python train.py --num_hidden_layers=14 --hidden_size=224 --intermediate_size=896 --tie_word_embeddings=true --parallel_block=false --learning_rate=0.00113 --lr_mult_qkv=0.7 --lr_head=0.00613 --max_grad_norm=0.5 --decay_shape="sqrt" --batch_tokens=65536
MLP neurons of a small language model. Each row is named by its layer, matrix (up: input weights; down: output weights) and neuron, and shows model dimensions 16-143. Each number is 50 + 15 x the weight over its row's rms, rounded and kept within 0 to 99.
Before each neuron's rows, "fires after" lists the tokens most often just before its 100 highest values on Wikipedia text that the model never trained on.

fires after: "S", "C", "D", " C", "l", "ult"
L4.up259:28 52 29 80 31 61 73 63 39 65 53 30 53 35 64 29 38 59 32 48 33 69 52 48 38 38 28 64 21 46 64 55 22 69 56 22 46 45 63 52 62 62 48 42 82 45 38 70 34 52 59 38 57 35 44 32 66 71 23 43 56 44 24 63 34 55 28 81 65 25 45 34 29 44 38 52 65 53 56 56 40 51 50 49 43 58 76 54 56 49 49 31 56 69 42 39 61 85 71 94 15 59 44 38 55 69 35 51 74 50 46 63 49 50 80 53 54 39 49 41 42 33 37 28 52 37 48 18
L4.down259:37 44 49 25 67 40 28 16 50 20 52 74 53 68 44 70 43 63 59 28 54 57 23 60 36 83 61 55 48 47 42 26 39 63 35 69 36 50 24 56 63 35 45 50 53 55 53 47 75 30 39 47 53 54 57 49 53 41 38 66 54 37 37 46 64 45 56 53 60 51 38 39 69 54 15 72 55 73 46 72 24 62 43 44 73 69 60 76 53 65 32 51 38 32 53 81 38 16 25 52 49 52 50 82 51 45 56 45 45 70 45 46 61 46 69 48 50 37 58 44 54 45 47 41 39 34 50 43

fires after: " ", "s", " H", "y", "en", "sh"
L5.up639:37 46 48 81 64 41 73 42 43 34 31 56 41 83 43 60 68 65 23 71 60 66 31 26 68 50 62 61 57 36 47 63 49 47 40 27 54 67 49 29 41 48 29 69 73 42 56 34 58 50 41 54 53 48 31 48 64 42 25 54 78 47 65 41 42 33 71 36 45 49 31 46 58 37 57 31 70 76 57 38 51 81 41 44 70 64 40 35 31 59 56 59 47 50 52 47 95 54 60 61 58 63 58 34 36 57 36 30 44 33 67 53 72 77 51 36 47 74 48 66 26 58 13 22 67 42 30 78
L5.down639:73 63 67 64 48 72 45 53 55 54 54 72 65 28 56 34 55 93 33 69 64 70 35 52 32 42 30 52 37 74 45 59 35 61 74 53 63 32 46 56 34 53 66 21 57 37 33 37 53 63 46 51 45 42 67 40 60 72 32 60 24 34 71 62 67 45 44 35 42 48 69 60 64 36 37 55 45 41 32 47 61 46 50 50 36 58 56 74 56 29 45 46 57 43 58 51 20 36 66 43 54 43 33 42 34 53 71 86 61 41 32 17 34 47 81 49 38 67 29 27 40 38 60 57 21 32 32 79

fires after: "p", " f", "f", " imp", " N", " F"
L5.up785:61 40 66 42 25 45 57 27 34 45 32 26 64 53 34 53 40 57 49 39 54 39 46 41 47 20 59 86 54 42 74 51 21 74 43 77 29 45 31 42 75 65 27 40 45 53 29 27 41 46 36 61 58 49 23 48 69 40 65 39 55 60 51 32 63 46 69 45 52 29 34 50 43 32 43 45 56 40 41 47 41 38 34 69 40 56 56 63 60 37 51 60 46 64 85 39 48 29 81 53 46 60 65 35 29 53 53 32 61 50 42 60 52 17 46 53 35 37 56 49 47 63 33 71 26 78 76 57
L5.down785:74 74 37 42 46 29 58 56 68 49 56 67 51 39 20 54 82 58 48 72 38 47 38 50 63 73 42 36 60 50 55 57 65 40 30 50 66 66 42 58 43 61 42 58 58 65 41 19 63 68 69 32 37 14 43 70 51 42 35 66 86 30 56 34 29 42 31 39 42 45 70 45 41 24 59 35 66 42 48 48 59 56 41 78 40 51 66 71 70 47 70 40 57 38 82 40 37 80 70 52 45 23 64 59 45 22 65 25 60 29 68 61 51 77 39 53 68 44 38 54 40 38 36 56 41 74 63 45

fires after: " F", " f", " w", " W", " h", " p"
L4.up371:57 38 56 45 56 61 46 42 46 45 37 39 70 46 51 62 49 88 25 52 42 78 27 26 58 52 72 41 73 53 53 80 43 64 69 57 19 24 55 49 62 38 37 53 62 70 46 12 33 45 32 43 49 73 27 68 64 35 51 47 51 60 40 36 35 72 44 42 36 70 34 50 70 40 47 18 39 33 51 34 57 72 30 41 35 61 44 40 29 54 50 67 43 22 70 52 67 68 79 16 81 53 33 80 50 37 41 35 63 64 44 73 50 90 29 55 42 73 47 56 43 62 47 73 51 63 62 51
L4.down371:21 55 64 45 69 57 69 39 34 62 73 54 38 31 56 55 27 68 71 29 68 52 24 52 47 39 72 51 69 43 99 55 51 81 47 50 70 82 37 43 43 30 61 92 54 46 61 34 48 46 57 38 38 55 47 59 49 68 52 53 25 42 11 45 48 83 60 74 37 59 64 65 63 25 38 65 26 50 40 54 38 37 30 57 57 44 23 39 57 55 42 28 65 60 23 44 13 58 66 60 53 40 37 59 42 74 39 20 49 55 70 37 30 55 68 22 40 34 30 50 60 56 34 41 66 55 31 63

fires after: "re", "lo", " F", "ran", "f", " f"
L5.up360:50 22 73 37 68 66 61 43 64 43 42 25 60 54 62 54 33 73 52 69 58 36 37 39 27 48 48 88 47 50 60 67 56 44 49 51 71 45 37 48 62 61 54 50 46 68 36 67 25 47 35 58 64 71 41 48 74 59 69 49 43 65 71 52 26 60 37 77 48 47 26 52 58 40 47 69 82 46 19 51 59 60 17 56 36 47 23 49 22 49 58 42 87 47 64 37 68 43 50 25 77 44 62 34 30 38 68 28 50 41 61 52 29 56 46 29 40 58 60 24 65 59 59 23 64 50 39 59
L5.down360:57 57 41 44 27 59 58 40 61 50 48 85 43 44 44 22 39 83 62 53 55 86 61 48 62 27 43 48 31 53 44 71 36 57 56 77 27 45 55 72 39 35 43 44 45 66 31 37 84 58 66 53 34 55 51 86 55 48 71 65 51 46 54 62 61 54 64 11 38 55 37 59 44 58 32 45 44 37 45 45 61 34 45 31 48 46 85 41 64 47 43 67 46 32 57 51 29 18 77 48 57 81 37 45 41 62 37 66 43 55 17 57 43 88 51 43 40 38 34 72 41 34 44 52 36 38 58 67

fires after: " po", "po", " pro", "o", " Mo"
L5.up574:61 39 27 76 44 47 32 63 88 58 27 60 43 56 44 44 24 65 19 54 56 37 33 48 75 64 43 59 57 53 48 50 81 41 43 66 23 51 51 55 70 50 58 38 51 54 47 31 48 25 67 37 63 67 44 38 40 57 57 46 50 48 43 39 78 65 62 53 73 59 25 54 48 54 25 27 47 25 25 48 59 42 33 49 37 54 64 44 62 66 71 41 44 32 29 35 40 73 46 27 54 54 66 15 49 31 45 28 42 63 37 78 59 20 61 57 64 38 33 35 78 78 60 53 69 40 45 45
L5.down574:64 44 46 52 00 46 56 44 36 54 59 31 54 44 52 53 15 36 73 45 31 44 35 33 63 44 75 38 66 71 50 54 35 80 28 66 57 47 39 58 55 32 44 74 71 58 31 78 60 48 35 72 31 52 35 63 44 48 45 53 36 57 51 44 56 71 43 30 74 30 70 43 64 55 61 40 31 51 53 42 55 30 32 52 60 45 67 40 26 55 45 59 33 48 45 52 24 88 40 43 60 56 47 55 62 72 81 44 77 52 42 45 45 35 45 27 45 61 47 47 38 49 44 28 81 57 30 53

fires after: " ", " F", " S", " Ra", " T", "ra"
L6.up201:47 49 45 32 73 46 52 60 40 45 47 39 44 66 71 58 65 85 22 17 66 41 16 47 36 42 45 31 43 44 66 52 45 73 51 44 73 23 57 40 53 50 40 36 83 52 39 40 74 52 68 56 70 56 22 72 50 27 65 40 54 46 57 48 33 50 27 49 42 46 39 49 31 60 33 32 66 57 60 64 54 47 46 35 39 35 28 59 43 57 32 43 62 63 61 39 53 60 39 81 53 61 42 23 65 43 49 41 47 38 52 48 33 36 46 66 57 74 63 72 71 57 66 34 48 57 77 44
L6.down201:38 74 50 47 42 59 30 71 44 40 37 45 66 77 61 26 47 43 51 51 43 45 54 87 48 51 68 41 67 32 39 64 70 55 51 71 54 45 38 33 63 54 23 52 66 26 47 50 41 34 53 73 78 41 26 44 38 43 39 46 55 40 39 56 40 46 52 81 70 47 47 33 49 43 55 59 74 48 43 61 40 64 50 60 37 61 58 40 36 19 75 53 40 64 53 60 49 38 34 48 28 34 45 62 44 44 30 68 56 53 99 49 54 52 36 58 58 54 23 54 48 79 47 58 32 65 70 60

fires after: "o", "e", "E", " E", " I", "to"
L8.up105:53 57 62 63 35 49 65 26 25 35 66 24 67 29 29 16 49 71 42 31 68 82 48 36 47 58 29 50 35 51 25 48 70 71 73 58 57 43 73 37 37 63 46 72 73 49 48 36 37 40 63 53 53 27 19 65 25 53 43 43 40 36 48 36 75 45 42 47 37 42 52 58 56 56 48 47 61 23 39 62 61 50 52 44 60 70 79 44 30 45 37 57 65 50 47 50 67 64 30 47 42 54 43 48 43 49 34 56 36 31 72 45 36 38 36 51 68 39 13 42 68 55 40 58 50 56 32 70
L8.down105:49 42 18 48 59 70 71 53 61 71 33 68 35 42 67 83 55 48 60 71 22 38 30 30 58 53 47 20 50 45 43 38 69 45 29 41 30 80 31 61 45 38 38 55 53 46 49 42 33 44 26 34 50 47 73 40 52 36 50 58 72 50 53 47 42 43 53 42 34 49 48 56 44 69 54 61 66 63 36 50 38 34 45 73 77 56 41 61 60 65 49 47 38 60 29 71 67 34 57 39 25 38 60 20 36 54 54 63 00 39 41 44 35 37 63 73 39 54 63 39 55 68 57 63 67 47 60 38

fires after: " Pat", "st", "t", "ist", " At", "emb"
L5.up414:44 51 32 45 50 45 41 42 32 40 46 68 79 34 34 48 78 77 43 31 65 46 59 82 66 62 57 65 78 70 82 57 42 54 36 35 66 39 57 33 43 58 51 36 65 42 70 44 57 39 45 48 71 45 55 35 68 56 69 53 49 45 60 50 70 56 28 81 57 27 42 60 58 16 52 67 70 68 45 44 52 71 57 72 66 50 44 79 42 70 33 46 22 59 49 65 58 52 66 47 68 51 59 36 53 23 49 48 69 65 50 46 34 30 30 39 30 32 28 48 50 40 46 65 41 45 53 60
L5.down414:61 59 50 75 56 56 35 44 56 80 54 69 55 43 37 35 51 96 76 42 52 48 49 37 45 40 70 16 73 64 36 40 38 37 28 67 49 42 20 56 43 42 24 50 37 69 53 41 29 57 60 49 50 45 29 75 31 47 38 33 65 51 66 44 54 43 49 41 32 46 45 35 59 53 55 36 45 29 35 41 54 39 53 36 37 49 28 57 59 39 49 57 26 65 44 40 38 43 40 37 57 63 45 28 54 70 60 66 76 52 26 66 40 68 26 56 42 26 69 55 65 47 54 79 80 49 43 19

fires after: " co", " E", " G", " Co", "e", " re"
L9.up444:60 52 43 83 48 52 46 69 36 32 28 18 38 48 38 73 49 54 76 39 76 46 70 47 61 25 36 32 46 44 36 62 42 54 32 76 77 35 35 48 64 42 47 50 68 37 63 35 49 58 55 54 61 73 50 63 38 58 69 42 27 52 37 66 69 56 55 09 42 54 50 50 54 27 14 41 42 68 31 38 48 70 62 51 41 56 69 61 59 58 52 58 62 51 46 64 69 54 44 54 79 72 33 41 49 27 44 62 53 30 66 28 43 54 34 57 39 54 21 59 48 87 51 47 59 50 55 59
L9.down444:46 42 29 33 48 41 55 25 81 70 47 53 63 48 84 33 52 52 38 75 49 37 39 30 59 66 68 47 38 39 74 40 69 42 70 37 02 59 46 53 72 36 61 59 53 54 73 30 22 49 54 23 38 78 53 35 36 25 45 64 47 55 34 90 70 72 78 44 47 70 49 38 35 71 32 55 42 72 47 30 28 53 33 60 58 49 57 60 61 63 60 55 27 74 48 52 61 31 71 66 33 53 44 24 78 59 29 28 25 67 26 78 55 36 33 62 75 48 54 55 53 42 38 53 53 24 26 52

fires after: " C", " Ar", " A", "A", "S"
L5.up128:56 56 26 50 56 42 59 59 40 27 50 39 52 55 45 52 15 31 27 66 47 49 84 62 62 61 48 27 15 29 53 52 19 72 84 60 43 23 25 48 28 46 35 49 72 73 35 42 25 76 51 25 54 40 42 57 57 50 41 20 57 71 28 63 66 60 53 58 62 05 43 65 57 32 60 63 76 44 37 16 48 47 63 47 73 51 59 61 63 32 38 48 69 39 43 66 65 54 55 57 55 62 64 70 54 35 45 64 62 53 59 54 53 57 61 63 49 34 51 15 71 50 40 67 37 52 57 39
L5.down128:45 34 50 17 70 36 42 45 62 69 40 54 22 39 59 56 34 70 38 52 62 61 54 83 42 52 50 61 63 44 51 34 52 53 45 46 52 99 42 71 49 54 48 54 45 47 73 61 35 33 45 59 51 77 48 52 41 48 56 52 65 54 49 53 48 26 67 53 50 48 73 59 57 37 16 68 54 76 25 39 54 75 64 62 86 56 51 60 82 44 55 75 35 51 24 48 39 56 56 38 43 43 51 38 89 37 60 74 41 27 39 35 55 71 52 57 36 46 68 43 74 54 13 63 49 38 43 49

fires after: " F", " f", " T", "ho", "F"
L6.up642:39 36 76 49 42 49 60 36 60 15 39 63 72 80 50 60 65 69 55 14 66 28 54 42 48 56 46 73 63 65 58 45 53 44 53 59 33 30 48 42 69 34 67 63 55 58 42 32 49 31 45 51 49 61 46 60 55 27 61 40 37 48 68 32 32 55 43 60 29 46 38 56 44 64 43 44 54 39 26 42 32 55 34 23 41 63 33 63 23 41 47 72 69 48 87 27 36 60 54 55 56 54 56 40 44 51 55 39 64 42 85 54 53 61 24 55 40 50 47 70 35 65 67 50 11 47 56 64
L6.down642:65 65 44 43 22 60 33 41 30 58 69 38 45 32 56 25 47 57 65 49 50 58 44 56 45 53 70 59 40 72 60 61 63 57 48 63 33 61 63 60 61 31 70 68 37 35 32 63 46 40 34 34 58 43 71 70 43 52 53 65 45 44 52 99 29 31 44 63 66 31 66 67 76 42 53 36 68 49 70 45 57 41 67 51 32 47 52 44 38 38 54 54 64 55 63 46 55 68 25 48 46 47 28 23 40 50 64 12 13 30 37 41 17 54 15 28 38 48 41 57 48 58 42 64 44 46 63 71